Weights of a small transformer language model: capped logits.
MLP neurons of a small language model. Each row is named by its layer, matrix (down: output weights) and neuron, and shows model dimensions 272-463. Each number is 500 + 50 x the weight over its row's rms, rounded and kept within 0 to 999. Numbers have three digits each.
Before each neuron's rows, "raises" lists the tokens whose logits its output raises most directly, leaving later layers aside.

raises: "than ", "more ", "part ", "over ", "less "
L10.down1016:516516550512493498424511512432534469524552484539461508469625505497380524514461521446441628523574472490474536405466507535450515481438471417499453509442523496577542526584528459536395482433578484528545531459550463511545458503452500493563509537512548433526503501487526461582462499441438424436537511504458490506485535561568466413367482447479410457505503606465545550546497467479533439521551529517567596587620500501577586491507530409548540477540514562470582551489504545659508589455523567484528468491509545584475528556570406569541487459502443535516499429591588502463409414574508523467

raises: "day", "day ", "lov", "room", "Union "
L7.down821:477532538513501532396443530488539531435532540482356530482559492522527528437402448493566583540574438563622513523560487508471517554493486497451582495531415554486497409520596390493507568459528478497533471537473447410497499496504556463389491466499493485460595491527583486416478375471425470477463557473595543495502541612479373566369438407438556436537444517502562510558495480465467477538501446508397555520589524416501472631557497449535490410529388583506414535501546474461493413462533430543472482567431521500559473479529474501524490492451550474470507456423568431510519505584581384529

raises: "nomin", "nom", "ored ", "Party ", "National "
L10.down100:457546502489516519580520514578453494565600429528549446466443463500582519512534484495420464463549601523483483470405543537494574445496493468504469548484492602546456548551537482463470524633513525493410550561543370454485511598379538523589505551460495473455457531567471474485489464465501411534577493549529496541452463508522524563511572515450512489563530473532475539486516485503498602524447557555535503551512510566417514480513511497568532443541560458467495456560551463478533537508530557512567525488588565492501489535463413557355494443424591579572451556502552509480505580542447472481

raises: "period", "period ", "late ", "era ", "early "
L7.down179:579516475501463603449470457585578570463548527380496527490578597574493469571487599519484481479425503443495498467443619470438532464518439497622457505505549370442425426450466531478518403463406376443538428519591494520556480516543487484424598537490430420469436571589523371568447495558470534511549495518489474513484529456453453454498529526559469475529426526492550520532510511457515523502438386497552501443453517564477540573567520544478454539441557498455438510518511442506503452569507437526508576550441534478466490499565518527537469483497605387486522552507558494510472513500574509531

raises: "200", "199", "201", "196", "order "
L7.down1495:505563497514500568470398552538389475518550553567511511534499493488523483540501473503540570417523493491553496514465567357529524429475530646552632453566494562487522495406488449468466493440469322466424513387504479501464491536506559447467469572464507519572477531416444431474554494452634512495421445464525483501367561527522441594514528513467506481434479488513589568474507382551549459466497417465531511418387489468455476483586518480531526497500573514435482528540481572582499535551478410443515582434533495471507512516499571548520579471530538528433494421485564449520496495475428515484

raises: "was ", "contains ", "has ", "takes ", "provides "
L10.down1281:517584476494546409545538490451522551512470551545507401465483543466590502497478487522572540536533587474543462481506519561505460505451491559525429499442583416559455494525548492496450541434513579477514533489602489506494409611569540549477491437457476455414537514481525521434513545617515564468463538413467484444523504496473485430537472427536585481552511510490495459440471424496475560527605451511500525509480496537533513480568481578544449457531627395477475510459478514496493519463474437621523496505534554506578390432510451548543539405489471512456528472441486486440540433535422626569

raises: "b ", "van ", "bon ", "main ", "key "
L10.down312:509506536414419540584477612458570533625541441509463508565532519475448545525525556537465524506505539576472449492507440499494467397461517531450497490499511471483360506482622518562559578451514621495445468559527430472427511462557528473558467546547513482454599445579549498496452589457564459520470493461532451600553516516465555442600363430512469538487439459488479497474427526528536584559462566537470610532532445565449424564458473488479389458457454542476516448531479587596562519511471443504473402474573597500489483514548474513387485459493518470461499625474501549449436497523484536503

raises: "201", "addition", "200", "grad", "202"
L7.down923:624545451471510567546446494456460499535481553585530539533441458471471470567480545451541447461568531531519501466565480459563485548512541548457521570538445452562499387443447486532465502503514461490522532503499516439496445506471447469455527507509547546460471425390482365364480416433503519493544473612525519538447527414519577510543468534500498501572488505427565497517552509430456483513526547469451628431395580593524465505506466373445524454512410470573381585585522416463525607547444514490502484494429483607452526491500548557553479521501413606486512532577527456545541479586488569578

raises: "du ", "de ", "des ", "der ", "d"
L7.down206:406448518500504507529435438451621510562423544527444506449496525560510452421482434448483501448553556542495465447491497470354504501471466414509591521473567499504456510406521599415523639474485546495459511504548529432560475496563548466502502499505424519429477542435513376522573499512464503506543489515450551419450530442508461565489585439506661500485476610487483479564538530470578479483556489518521517473570517548530460471597428475556531447532477528509515502482428551470552485484503507508380477502443542499567467511527504476546582501492436573519479437527516541533387475479430471500

raises: "Inc", "Lt", "a ", "L", "Lim"
L10.down554:509478484480510588473496461420432565434555510410466523531490556425475576478420557517455505499490527422449523556506582434466446408474516509542423559437559443517478496396485532545471517549592479525507476519405320534475481481499587566627462559519502409602551425429502502439420491531436557440511545436555497498544404485482532497504495448435564512515481545522400393470415477499505508443492458526474414566503513536544401525439483450528552519470571534434458528498505547433484481447632487489568541494458570523559488439613522442484497431640458422515521470495449551550443493453488474469

raises: "200", "199", "201", "194", "195"
L7.down1441:525450491516442579403424504460424607448410492495544510569532472500465441516489562432532559562528515465459561547489493440492429563548576504602518577508454497547490577476507480480447497413456515466501456499504516491458572495569450482472499471511384500454557489517339485457585491531493546537411482410506498546431472427498437455573560513450471457538567601535530493465469466539543490435374480438468524460493491597417482559529464491437520488496576465404486399465479559551510528553524485501521518471495576478550565437448461611456536414473435515507526529442537427589543460371567523550

raises: "English ", "Irish ", "Scottish ", "British ", "Dutch "
L10.down2021:506533555476608506522595475534516488584509538480456415477524536512454428540460415406486484488468470524466599436475511489556518474406524526468543542549478495525390506483429445420539483543578467548397511443448514445487554493564496471511594539593419507517419490501570491616465461509495384649573513496512566458495514497520496548525493519485494503466495406536542541420561422480422490543507523543521545501606521513447495463543545546517478466531503414447572509506582493513580442476485545506469532488495533525403467445424456657521527406441606517491511525559580426478518624470514550489

raises: "lead", "phot", "credited ", "produc", "ac"
L10.down218:399525518480434601488495606487451433503498528571463422562444531417461505503450577479386509543525494520471476507504399424434582534538524476524384552434425431462494524550473578473482566559484534551533505516465461512466412600442452465440503453487475552616517502551467557494493459487525466500515460488530467560528482554450543433511523557533527566487532489546543565423515470538500512479551481516569446517453443546503495437388539436480470473417567458505511423473521434480532424563501508451469587533507491520551468491555541484478445423548514579552467480506461470453606470524524470433

raises: "other ", "Other ", "another ", "any ", "others "
L10.down524:351456499508551490461427471591468507500518501418462446533555522451499594474565571537526467482515591535522474528512527561443590447545407497578531473504487525535562412500440499491564448464479458582532474502504599550431440405439523618543537510490485460467506472474577452443482447476497512451479567512414532520493484464395443553522448524554497597485631549513481472545514456406576558636569522576490573507456497460533485550489463563407523407607466520460565476536453524613431456473578533517490477397525451499521469481471474500567525447533541559524540532512453449473502544515468344469

raises: "& ", "etc", "and ", "e", "+ "
L10.down843:400459444546502523447430586451511554440379508547509545505396415530508532499551468500482499533508459463592421497489514547487516462474422473365522488418526428556488504492553521481507529432558428503447580489560440459418455550522538535425481498500503500460498434465499469503472476498505493428429452465428471495471508406514469502508488551502531503564484537518431457546472550471585543498454481577457612535434621604475518484469518456540560463467549511489516439528428554427616519514595368512585548567498433498473502509574591465421440493368537507474565499435474515523536476542420518441

raises: "198", "197", "199", "ie ", "196"
L10.down2263:427475482458485523517557531544525456492529467465521622543474387481564445538520549561475574454500538447517413498437474530503512446501557537457525534449518459502458548531547499475487525513509454457574526459579516464475445532629552328444485481543523450484506591440479472489475563454512446552557489504483498533397535617411510461507545531490532481523466351522515446381408544556506417496475446520482484505522402366439596644428536480499521558496479477460527488458477520538458450543470439426548500461546492520431553500441438611558413492475497542521498474546457506500461440556530474525

raises: "tic ", "tic", "tics", "tics ", "ki "
L10.down708:429527595396534483520448515410448476518542468530471497517471467520531498534560489529502358451496465416402487586585540485446541500534584480484564522524553485518509498521619492592530456557500581587466428469436538543539465463497442455466487485411561524492455526485489474529457442539465461565490538489486498503534491483531418455601536432581560567456603516443559479457502482504623518513551474559549501569464477472543491474441459512478518495437559479484564509545472466426525485477546591462459527435457486451537495491533512456474500536527440533470480336448506476560523454451586555528

raises: "family ", "family", "series", "series ", "population "
L10.down1769:484531516415553522440493474576404457570467565464589448562506470477526622437505413549532456488512539464485501559379446508484491470506482420554477476461504483509535491498550542541471423503589502493506515484413495483500492553403608470544521460506510491476603504427526453536462444466453553554506586512351570564483538440497498460523442474483483454483469492482547539461486427486495581434526513445532528524436517465497543562474477435634520568572493538649463485488435598548573427522561466523621464484434476469528490502503464590493483478481431439534498604462525538567428475554545535507

raises: "mat", "tics", "tics ", "Area ", "area "
L7.down1115:498458508497524406481555545483383607533540515420555498441468494542545565451473434482461507560559498515480459573580453512512524458478529604479467426430533484531469460518527514568490478485505522448586540500538547527502506518475481463583490519509609616539434499544507472610558589447513484434513479531530467545536546434523524533619530549483547403441541446522621499606450493553536486446615497435510525538515547592465504554507592597400456558460473527430505520506474482409604551526493500455434570475473476491514566567502499537548501532436537558511476486550549610471471514479514513504

raises: "similar ", "smaller ", "size ", "larger ", "simil"
L10.down400:469452498549454457436671514491482498475491526401496523426498417516548468543608402512475435508612464631490465518463607498499502558503493487515478434503495494448500538599475469560541555494504491498504565530430508533488491539569524542516499443587515514478421461570456482405548443501561426527524466387507514563507409470538446593454543476456485510514547508523532501448489462515551521528462461481559539416524466523569489532525499580472507567413569466456609526525502495528549575575487525564545550519507548529597473407529473538415468511513617474501506489401525528528494475468536550458

raises: "it ", "It ", "attention ", "med ", "Lt"
L10.down50:520468353491583428447503470496479532528489539432454486472469496366570479460523564474517492494400598465425516441466577638506508509476468529416430428486477497520431496467492489420586511493577505565484509428493422475435511449429480491466371478491481447476534484528461495516490420443487440556431510516455442463542487483527476480465565497551428509440449459558449498515508431488543446463461461458444470405499530438508487506503446544539445430477470459445600513506497544549502468566505479548491566582474414452593444590444564504449477498486535450492503461451476569509491427454497609518

raises: "but ", "But ", "but", "However", "And "
L10.down1744:485543482509456452469432477534444534590541528506548568399547496459482528418559460531474492518522550590431503506564432411465372520436469483552484616480450591570424566541483483513502450457539448536602476525455474502484406524507569553490468491469416449502495456604482485524519473468515502474470579478353504587505487590623489507598487481495515384432437497506514446528541502527512446505514535599589493456541432523505619590479529524435478427562450503448564488557465564488563526474447498561507478469535473477477499500563501536569496465407590442467597436558406538489503514486451437504

raises: "she ", "he ", "by ", "again ", "they "
L10.down1176:393521468529485520454510476492449403534519570525567479473553580519523441522559559456514477536447512492510577493561415471597499485454440489473560492509502482588545492413578460547520487572486464566530558501505540441497434508530461473457564414544506498553551502473535522549583591463571485537528441512437432481477481515386547466449532418498469554514493529429471570467507475478565511469506497504477513463478403480576569541502550441524555488561472523548467500513489568475481523535451546491505553496448480428497527444446482517449530492510501511473479569507541584434469422479387471538

raises: "m", "after", "night ", "day", "next "
L7.down1232:495471388481480529533464484423470495444477500403562483419438369514515465497454438470477609561469459449479529458430470546533450451425475523505470424474485544512499497540497631479492518491551413476576488451508450461390493487578460514515467517449445577580454454549539480542523514428510560468480567441398507451488418526509482540524452396534442531574413539585467505499552520455471457548433553551559498615478495446538541442465538600554562534475510508473455464429486512573538474428485461510497510559367483493456511441594557526436433482525558477391532567531557477395482440486562482531

raises: "d", "der", "der ", "dates ", "tt"
L10.down483:505467449471602551423467527471569510590530554509481475503593539458563453448507564462540494542587593492534397513516453525491458570507454501501480453473440451436478572527531603460457581488478552546496446509501498524462449443432359493462462524497460585496488518521587408456577456460475428575456458474419464490343567478545488564434462484555460506494507590471463475453423506462496467513527438604470499481455514514506476483481574483511592516416465411494482538444355609469445458495416569550462450488478591507516400482549530504449446576542530493492459558465510449477500508535460525513

raises: "game ", "games", "games ", "game", "art "
L7.down1549:501461527543549495445426524476460554417524503547484500492429536480547509389457497498538388474512515480584475480567535547437449502475488531461368541432565482494548530359614429576533483440548420496529470513465524515448594545505527537610499547437536582537509398509500516501467536561446519507418436528523570485433528537499515491437496545400465440441522476521469464529499550469561537437477535543481460608484483535550510492477540570465465552496499418487489436544585473656453507506492508562527492525476545630515537566531496487507508522373501491388588520404537482499454458414546510500

raises: "age ", "time", "(", "direc", "Way"
L7.down1780:455461472502472494536443375523539492558581562438481497538503510469514614621457465497423470370528410541488464466471468517439561511449407479500501517597617449464509565366412419494516556452429542463493415462490417562576485534493518467454583494489460463590526507505520515495501470455485550493519650428486519515481514498453531488505470548486524461563535476527486531477509542515460511479467425548494490478460524523500549581432629483408521472431491469337441565419486505529588549555570517519550498522514539571421519539554535517468507484457480492480508404482591463480543555544526435547

raises: "the ", "several ", "a ", "himself ", "two "
L10.down111:521476509505403616539567548508454587509537548411474463435522500515477550458480519523508592472458390605410479596496355502581533513453657593588523532512423541523484508463554460540550568575612449446528591522540394516513499482567450486596575461563495509506500559472562525468508628465483507469531393556443491425493459349486508497517511513464583518547475566514451335567428478405481549506462488490522523411486570517468503399500627465389562516372476437518472487509561469461428495578510566434534542538513417463526538405550517560428573509475456527412485469558493499482491423513476427466

raises: "will ", "can ", "wins ", "ows ", "may "
L10.down2032:384504548509386426443548482491497511565540505481516434590491520466591514448535560474541463536558521559536478469415475488483532486557509438458445431534492497444410533489513506439440434575529474462522454500484532487522535611511605539525568564492548491401537536508499496483519494576420506492451547494500457533505436438566505527465521498503459488520532513484442480399410601496572454488480510466499567522499496492453449528504489430542449482523483528566495497533526479513498459555509522449469472505463447484418506433551555508439516508586437450499568507611563526585483544542389435505

raises: "year", "year ", "day", "night", "day "
L7.down58:514497516422518651516511461475492539548482435483436412435419485536481599397501444535534572464523463449564498541458447519511539517518471611519547504491465469546510436505510487389522500449470429511444569519553428448486584444472515449504556470568503564492347516508577480358518472601471563532453514475504493531396477598486463523525511434506471571586398457542544473555515407539583539507417450476521547516523499514465519531443433402396423445393473496556466566448517533572491469587435388524460557532465510501556513469443530589476503437512495495476427459494472427393596452539518526493

raises: "200", "199", "202", "201", "196"
L7.down25:486517492462530447488418571497490603588499524476463452527556483537414493486484523526537622457583522548501608495395472474513504494446461582548524502457494422505537486479522521532440537450430517362498483489535571497453563541514465468497453535483452476539595505563404452553642480460529553499462544405525521506520561588472381504503359502544503468479522498523471515601388483482474509477529441406472494483415505541533533466482538484512639529558518483484504465516461518513538525532542467370500505501591470388532577454527579408496420586441493563553393482457535427505537475413416499587

raises: "other ", "other", "others ", "Other ", "rest "
L10.down1501:525514482494580464586560503517447422550458435503516420555401490522508549449511499536537512456497565489464440494562477557467480490488504446557497529514475568548464503519505508474510523320566447516516403536523608505459554491492515517518519528539457481539411492565525503507423514516424448455525491507504603508480510532448419577476459566457482496544488575589533398484512452547561522442488437490554469468558480399454571467452551440532492483567511459517562500579456499493506530446482629519509429550494414427395513471492520523529491428456538480499487474560476501511559529579423469432

raises: "vocals", "– ", "Voc", "lead ", "vocals "
L10.down1195:501562528568454621474493548464469416451548437526505437614611531493487472499473652517493487524454443498464633540439458582512497512454488530491489470511603462480589436510492514386497504478429585540522468530454526475559528574432435432502495512532523502469501463498521525485521486468562550593505475467462416445590538551468582461399600507491416560550469426493471543524479523497491611455538542467535498486510525480447477494468490525524450463488445566499476406661429503425534457515568470556465532492528574483466487513426503517519464492424481486416514454459479458493527510478510410489

raises: "family", "family ", "class ", "world ", "career"
L7.down861:508514499498494519472543493481501461503482469487435467456513554468455548539431435481517373410471532483555535525349415490383464529585547477506551488415503487411486455512484447547558397458508438538443510452446571480529433454357535432570401475561374611429480507605424539526600410524491504512386585478418450492471479547487520499535462545516551460543386513498558468586563441415448513403462494520465469544476568438558520488531497506510473530486538483598465393499536600494494493545641592495427509490489469442506500507541531526527514487477477480515520581541580456499504465475538504498

raises: "ade ", "ves ", "ated ", "ade", "ve "
L10.down1163:504442514461450496466465462520511494587396473516499488520519519549477574509531507567416523484553488563536525426635519460473478535415524506398398500471607508522582614519591559533386549463476584515505600480531572544477478587479529524504535552510428465509399526514546522436552526488573556547570511486524460495460442452633515519494499493388457481482584566578489522472535577502561472540522442460419577442486527580489504458572472459517524562525514501533471539408516455532498564516466498552510563586449446450549519407489480557505495456485543431533610517532438557426439477510567525486

raises: "gun ", "sig", "ple ", "aught ", "ples "
L10.down1091:532512593493588535616505413474499570507483430605522567421469494500459597500522464496452508482565522461523453604515541509543538436551453531632465498457508483520475506466505542551451452525433554462615495454547461542458503577538560559499536455556471469416515497506505446565452449534527453496519503518441450471532480494414550534487474408450524471482541588508515529516428537474486477513525506565419563440497516522512602475442556586473532454515588483492487571565538466414516496536480500464476528514468533492548493455443469452496509455444502516533553532529503484473515543549539569572

raises: "bodi", "last ", "previous ", "days ", "final "
L10.down2161:487405445584412530573462576517393423534494539432490468493505394521496602520544554511502547570437500435458542441494530570494529501448454573391572545506492566552413506444540488450515598470485509524492446581398487467582405469531474365557530531439421438592517349438535494559434397486498513480480511529451472428499530414438525518491504484543479469435476506541472473508531501544495473468463448429536476470480508531519488522489527547500456570611586497539572498589496516485583492563528569587525532581455523472513527511432564543604428470575540454425443488463502471540492453585476478535

raises: "+", "— ", "September ", "August ", "November "
L10.down959:565522475501463546495478470375492501489446504588423401510473473514485445478468489518513490465613516453434604482457367596518492509502565520469508520463556532477533535506568535485478549449515488540451574449483534444574493446508574443477559488563533485566440479592511498432540517509512485388570447454485475436529585599471479540454511457514605594448505500373456556516428447536474488532446493512521520481506500465505495477486537445506482463475540490433427481459508485444536445562526474484474519439510564536626434398503465526471514541467561492481535584533383553433520496530465425557

raises: "\"", "'", "respectively", ")===", "said"
L10.down1427:489489475529481508513479495538565549534483493499485493554517496566464485561516547410399521584615548453532556454476406486455481502539472560539461473418543510449590545517538498478494536367453536520542462432490517527502456532450515519522555498423537502426513510457517484564488412429541456518588519519551383441498479452502454494562427469544484530479561577504511463468516619515492425516463465536491500541509491457535528562435573572525458635463565486524498491624546448533553454498447500386451532429468601502473516492519594439565521494468441523440588530437510518481515444466501449483

raises: "scre", "screen", "sec", "section ", "present"
L10.down1031:540497528502561500489507516498512514473450548596399427493586458515502536526524478461540473538478525394558527551534543422578461481486473478505512502501641512530510454474468468466478472446536431528448539534624416481515441564510429479500498426551512544527444476526538477528432422406487521551504566429468527464523531438500530491483550537418383495590534515453516483541436408544459534418495457458544450524560503502468480535566580600415549519438470462506559484609450524512526516578550505605398456493566546498423569452497538505488462443522449462639546439518507564510388550460485432466

raises: "and ", "& ", "==", "or ", "und "
L10.down297:522519448461422527482554578553491562542424452585500580461470470537587454486428552470493510522409475448526514519488560433584541441424457435402563573416586524543464490479516471528560572466570451451503462512504456494482468527484526544553527463552457440582508556467538535597548471376371462522477473478445538490414525443483576520514456545475554623555577547541434493617527533582611545516548427493462486485492548519600447535557518487522559405445486517510381498507515460455547437602535488469578602533410360493543457482544583474411539424475537510456492511461522581528505491526431500588

raises: "l", "lan", "point ", "points ", "oin"
L10.down2251:556518507578516483468506444525521525523509500384415518549506524480526531460595449495493451584523535429513442411533472629546500532527466412463560427456568558465543536485496434470574476472457508443463540526472502524522439587526460554470485513510496430365601615464455542448507402434535476372544498563600419495538520538528474463534533484489569489546529404552548413462601558463569557517472453477485487474494505517497579517514605543464472487550508490526563528576469525524581518437466584553531408430494480440544449563498447470513445543483502549493541440456539471513482530516569479525

raises: "ased ", "ase ", "ase", "as", "mission "
L10.down2080:523423567575592524484514432519535524515512537528543609507473510577480504514466565518440534601443394554532435491499430501470564468462573497497478441411505540581591529508504480492469486361456481452447522520622382400515471529482502524521547488482439458480546641543556476466544567489460548477581447464577555416482462587588498529464536542486467489527441582512529509421427566507501500504517535554545514546500577487499551538554521427432442438549534480503521501525472525559652480451571456482461442520496523483468465521524491500470479460508541526459548553468429499512452419440493563476

raises: "200", "199", "201", "198", "eds"
L10.down745:459495497503520513474468526535470502502410480549556442546538554496423506523448498457530545446515523528544510556560551485571455444460471527452510469575523583477509480395524541516492518545527540567428529472470568496536381482498542442443463464417474509562509481477475412453423496515530506461576616518519492576550579505441519444505508471488511502584535478518508533546487465462536548515438464452500445449463542549526498584483517414501443547572512478457381513436530570502478598473623428493435459452519478534515519523584429551542431483505545565451435540569508533527437511505501547499

raises: "197", "196", "199", "192", "195"
L7.down1665:559493611519543488492501477511426551526486564489549472425477415502450467516473490523450575463446470554566439576482524412445511486525404519487492558490480507484414473494506525524455512488512430538487527506531551573542479530491529420499498497495450549616517564470530552475561514487510467437607586427531568615410502514428538568530496475455564449431567496510528538478493446592471510449480463470546511484509383549378551530512404445483459522529547496451469466491433534586514438577553491471502608496454522514465521493499493506445480507554502551542451419516506431597567547458459585570

raises: "re", "ret ", "ase ", "alition ", "ains "
L10.down2058:507440489559488425571472511529598526504492549479491565508443553473515480446526518597444485459563538517546444533514503519602524502509456492412437495594466516476514487435495475475529462480540563549492560542513520538479587562471484487521446430542479516560532555472425518573514458517480535486455556471494539539499499548579469599501431458502466460487489456494574555509586463454559500380522464585437399514447575436369498476588500505477571465581493448451522575415508458524544480493463498514413513407458417555394438512493431467520511522386641524437432577454542502515486470509543528522

raises: "was ", "grew ", "joined ", "attended ", "has "
L10.down1047:572491549409563536507515435487561522472493544541545424531486530478462477512542447556480540516542454473481444428439517524424481546576503534472462457473534527641438463578482520417446484508482531671449383533516520514480451492476587431462505501405457542584474467504468556442545565431572544488470440480482508455521498477590452397470463500472605487560509462482412459495463524513496526502491512421477521490444520562473485446576419443592411496592580449478534541396490631486431404500393507498514453522582521487594519529533515537592531459427470486523579505548460553507524461601535561556

raises: "na ", "ain", "t ", "na", "jus"
L7.down1688:477555484522400517517606548480451455443551518532451456483581390419522513441524568517539402478502521500488458477508485490615608550516585421557522393488499518491463468430450479500491485463454446415600469446465570568485542530492451503560559372526425510454482506506468479500500441439523442484532494476511463528471541519406500497450529616468534559552542480463417516477459499518516422573571484540457503614507550466445467559446519526553563560573492485519509387461462603476440518522504505520560459513491524566517479509538393343431426612435527508574505458495446497536557490546621539568

raises: "century ", "century", "Cent", "centur", "day "
L7.down2039:596569492510424534457527551443543496469530515519450539526523454484538480481477455537543509468536456390495557533512413500495444547569432486492490502464482393446561319533482483497559490402477449580473599582429490485587525577508463541442523442468496520548521500498459536507499464548518576556484539508458442501402414604434448530453567476546546590437432494396409481613464473485491597490473471397500491472469511578468473501508573393469428503474557456563477486548580484534489543395540526513497503565442523469534549484528456544589530482485495440561477471579489549559503537579519526507

raises: "appointed ", "elected ", "nominated ", "hon", "announced "
L10.down1214:513533463559451383490557490486465404473482499469469427503493451478523402441410543452510457591574465552481585493508445498501569532501480651548508556484491566561455557392492422420544550489470488447461468480479529539660446476501484470468529591497486491499414476508517521565456515461466546446386485459492574535451416522495558435490548537523582521516572469513576450482489465368493478514509541550528537587502463549409539569558529614534500446528456454530526496547518470506449496586496474471446542462417574441569520367509513574480593608422548448461455503505459460462519537491503479589

raises: "American ", "English ", "Australian ", "British ", "Canadian "
L7.down1333:454461547519566488547554469469449474577555499576568474448538511512433499510575524495508494512508378568520589520524575426565465472468391481581551490559516461503507431401437450497496543530473457595453542456492541551539436573462473561514536469565496511500537552437575512537465537519403439464483506457565496475499454475617496528523544579542415419539356522470578510464435552496576461521440475512499547493541506453570567356507565542498531418547529409542503524585477581509599532475515526519496605495521513516495519463544470489591504448541544529458564509438565484606470546499434535498

raises: "Ab", "Church", "century", "shire ", "century "
L10.down553:496538438567501487511530496606459473480547474579537506515453515446582467567509446498517461450552544406564517525608430531563444522605547476479493565465456440479585464513566375586502584475504447453441507543455539513640506482436555505491462407547525384543480550470450504587549408495508504436558521531515477532465527560552503544378459424495503497514527535471583464510515569520473510553500446551464485487526463486552496532436526482468534509547505481567495491481594539506490533571520435517463553563559481562562498513550582458514462472483434499524529530598506616496489491392473488603

raises: "there ", "the ", "a ", "her ", "his "
L10.down1841:529492474572420527500608578475380629510532490458500417478432446531493512401494493476441564538521464539477446519542500476499471440485545515438436538482499586517587578544433548475453595604497433458442532453556440609481549478574447509600479529470516630512490521549479589561487457450498516398565479589486512462531463464519425547473490513601529571467466406503426531502497537551550505450500421431442609477465500437487469436474501488513498534477482523520473519533485554546481493465486465413518471457531476541489573566463474498415490500526495507434582476450471439501515515561451389515

raises: "ala ", "ala", "City", "City ", "Rail"
L10.down1482:511471546518589473492491560495481537490427507493522536548500578459485457499569496628545525534496399467479491503447588449501548522536435522564455482458483545616584511515625479464541590492578451455435496429413441517423467483439519507558529494492453468593527481534578481459418479450522519593563496536421527494478474487546538509478544452431501519524438459456504479577521469492451500504468535470596490582474514488494580604554538453530500508543496466483470488601496455438518454535478501477557579496477628502443496401496568560515454509474425576501570412546604468619469592567509479499

raises: "w ", "ko ", "ko", "w", "mi "
L10.down1600:544444488466485577482547476481523443471479552463486550583457591452478489494552546590472457557538484506552491425519497498554538483497590525434521497535455520595508523506465412597503404502482523505531524559413496518491504616469431511401481486493510471440400591464424406535432536576550591545500439502529401519492501535447447471530474507478567484475459498391456478508466454485448557545490481514446518508472502588483506552428562542429442547512490577482498507531510588517512592520437462513452547547443517558491425498516427516511415425460611535449558456502561560478649449406495424516

raises: "tics ", "tics", "les ", "tic ", "ax"
L7.down2257:468458489389325506504445498511471532503483554487476460522463483486584588537443524545456477460479540431483445605530476555528546538614499481531559576524576525558443543493540504502493471503487521480606535588523491562434493469562494594467470538546554585569477558485553577523445518502471394475504573557603516463510448450472525564456521535580485504550481571484518505505472468450506520497584517499535491590447459604476546551510521532522444551561507510467504560513503483461471443535647487495461576479497552431528533570561559503470365572475519438434494555559488517505494531532562493518

raises: "ues", "elev", "ony ", "ony", "elec"
L10.down1477:428518524484479491466454530469513512576589480469478556576444468543481532552460456444418493484474462462415500496556609526539476615497434521527487450445530494525548462507450412476468520434534452525383455626540429500580531479467576454458607482471441493464558467553489554548499458472476445407466515543533501472475430575417444525497606492448532506457494497508503444463458532487426491505532491443520523554434539500440469553551561619496596426627493525483465547539527504462580484575478452475527502540537419504404453434496568529379514565529472485519555501564450463421503475526491473442

raises: "those ", "that ", "previous ", "earlier ", "ones "
L7.down1218:532497502562467441514494557557544405499611409434511522560625469491533553523543484545492487518530534502441523462584545604441410536593395478500573515464534534478469596406491430533496473469536528575505488517387479427491529492431523563516550443457464521566544494533502579484426530573487491452481560576503485555413453539486433471533476501640502503548492556521461520519488542497565498473498448449511451507450483510470503561461518437464410559507493577422472521596444517447466526545488513513454523440452576526498518540505521547511461448509526440532364461490533380473465444569565446546

raises: "Sun", "ose ", "star ", "end ", "Star"
L7.down1898:568548481604453445505574507597549449462529471554545543514519508508589512515412563558503527572521501476475530484498560511490527491499492500498522528476664560623493472540465420473560565491491365575448561597556501511454509384490510640514508526459541497588417385612433465529480516552542506457504482428541390543584500474525466521564380552472515484512543531509495594538540509512428577431554432423569521504465489485490513581542525514469494490544496521556580534553532471490433506428537519466598447510513400565465402502461494564625455397531506445470509546496610518440497469436474479513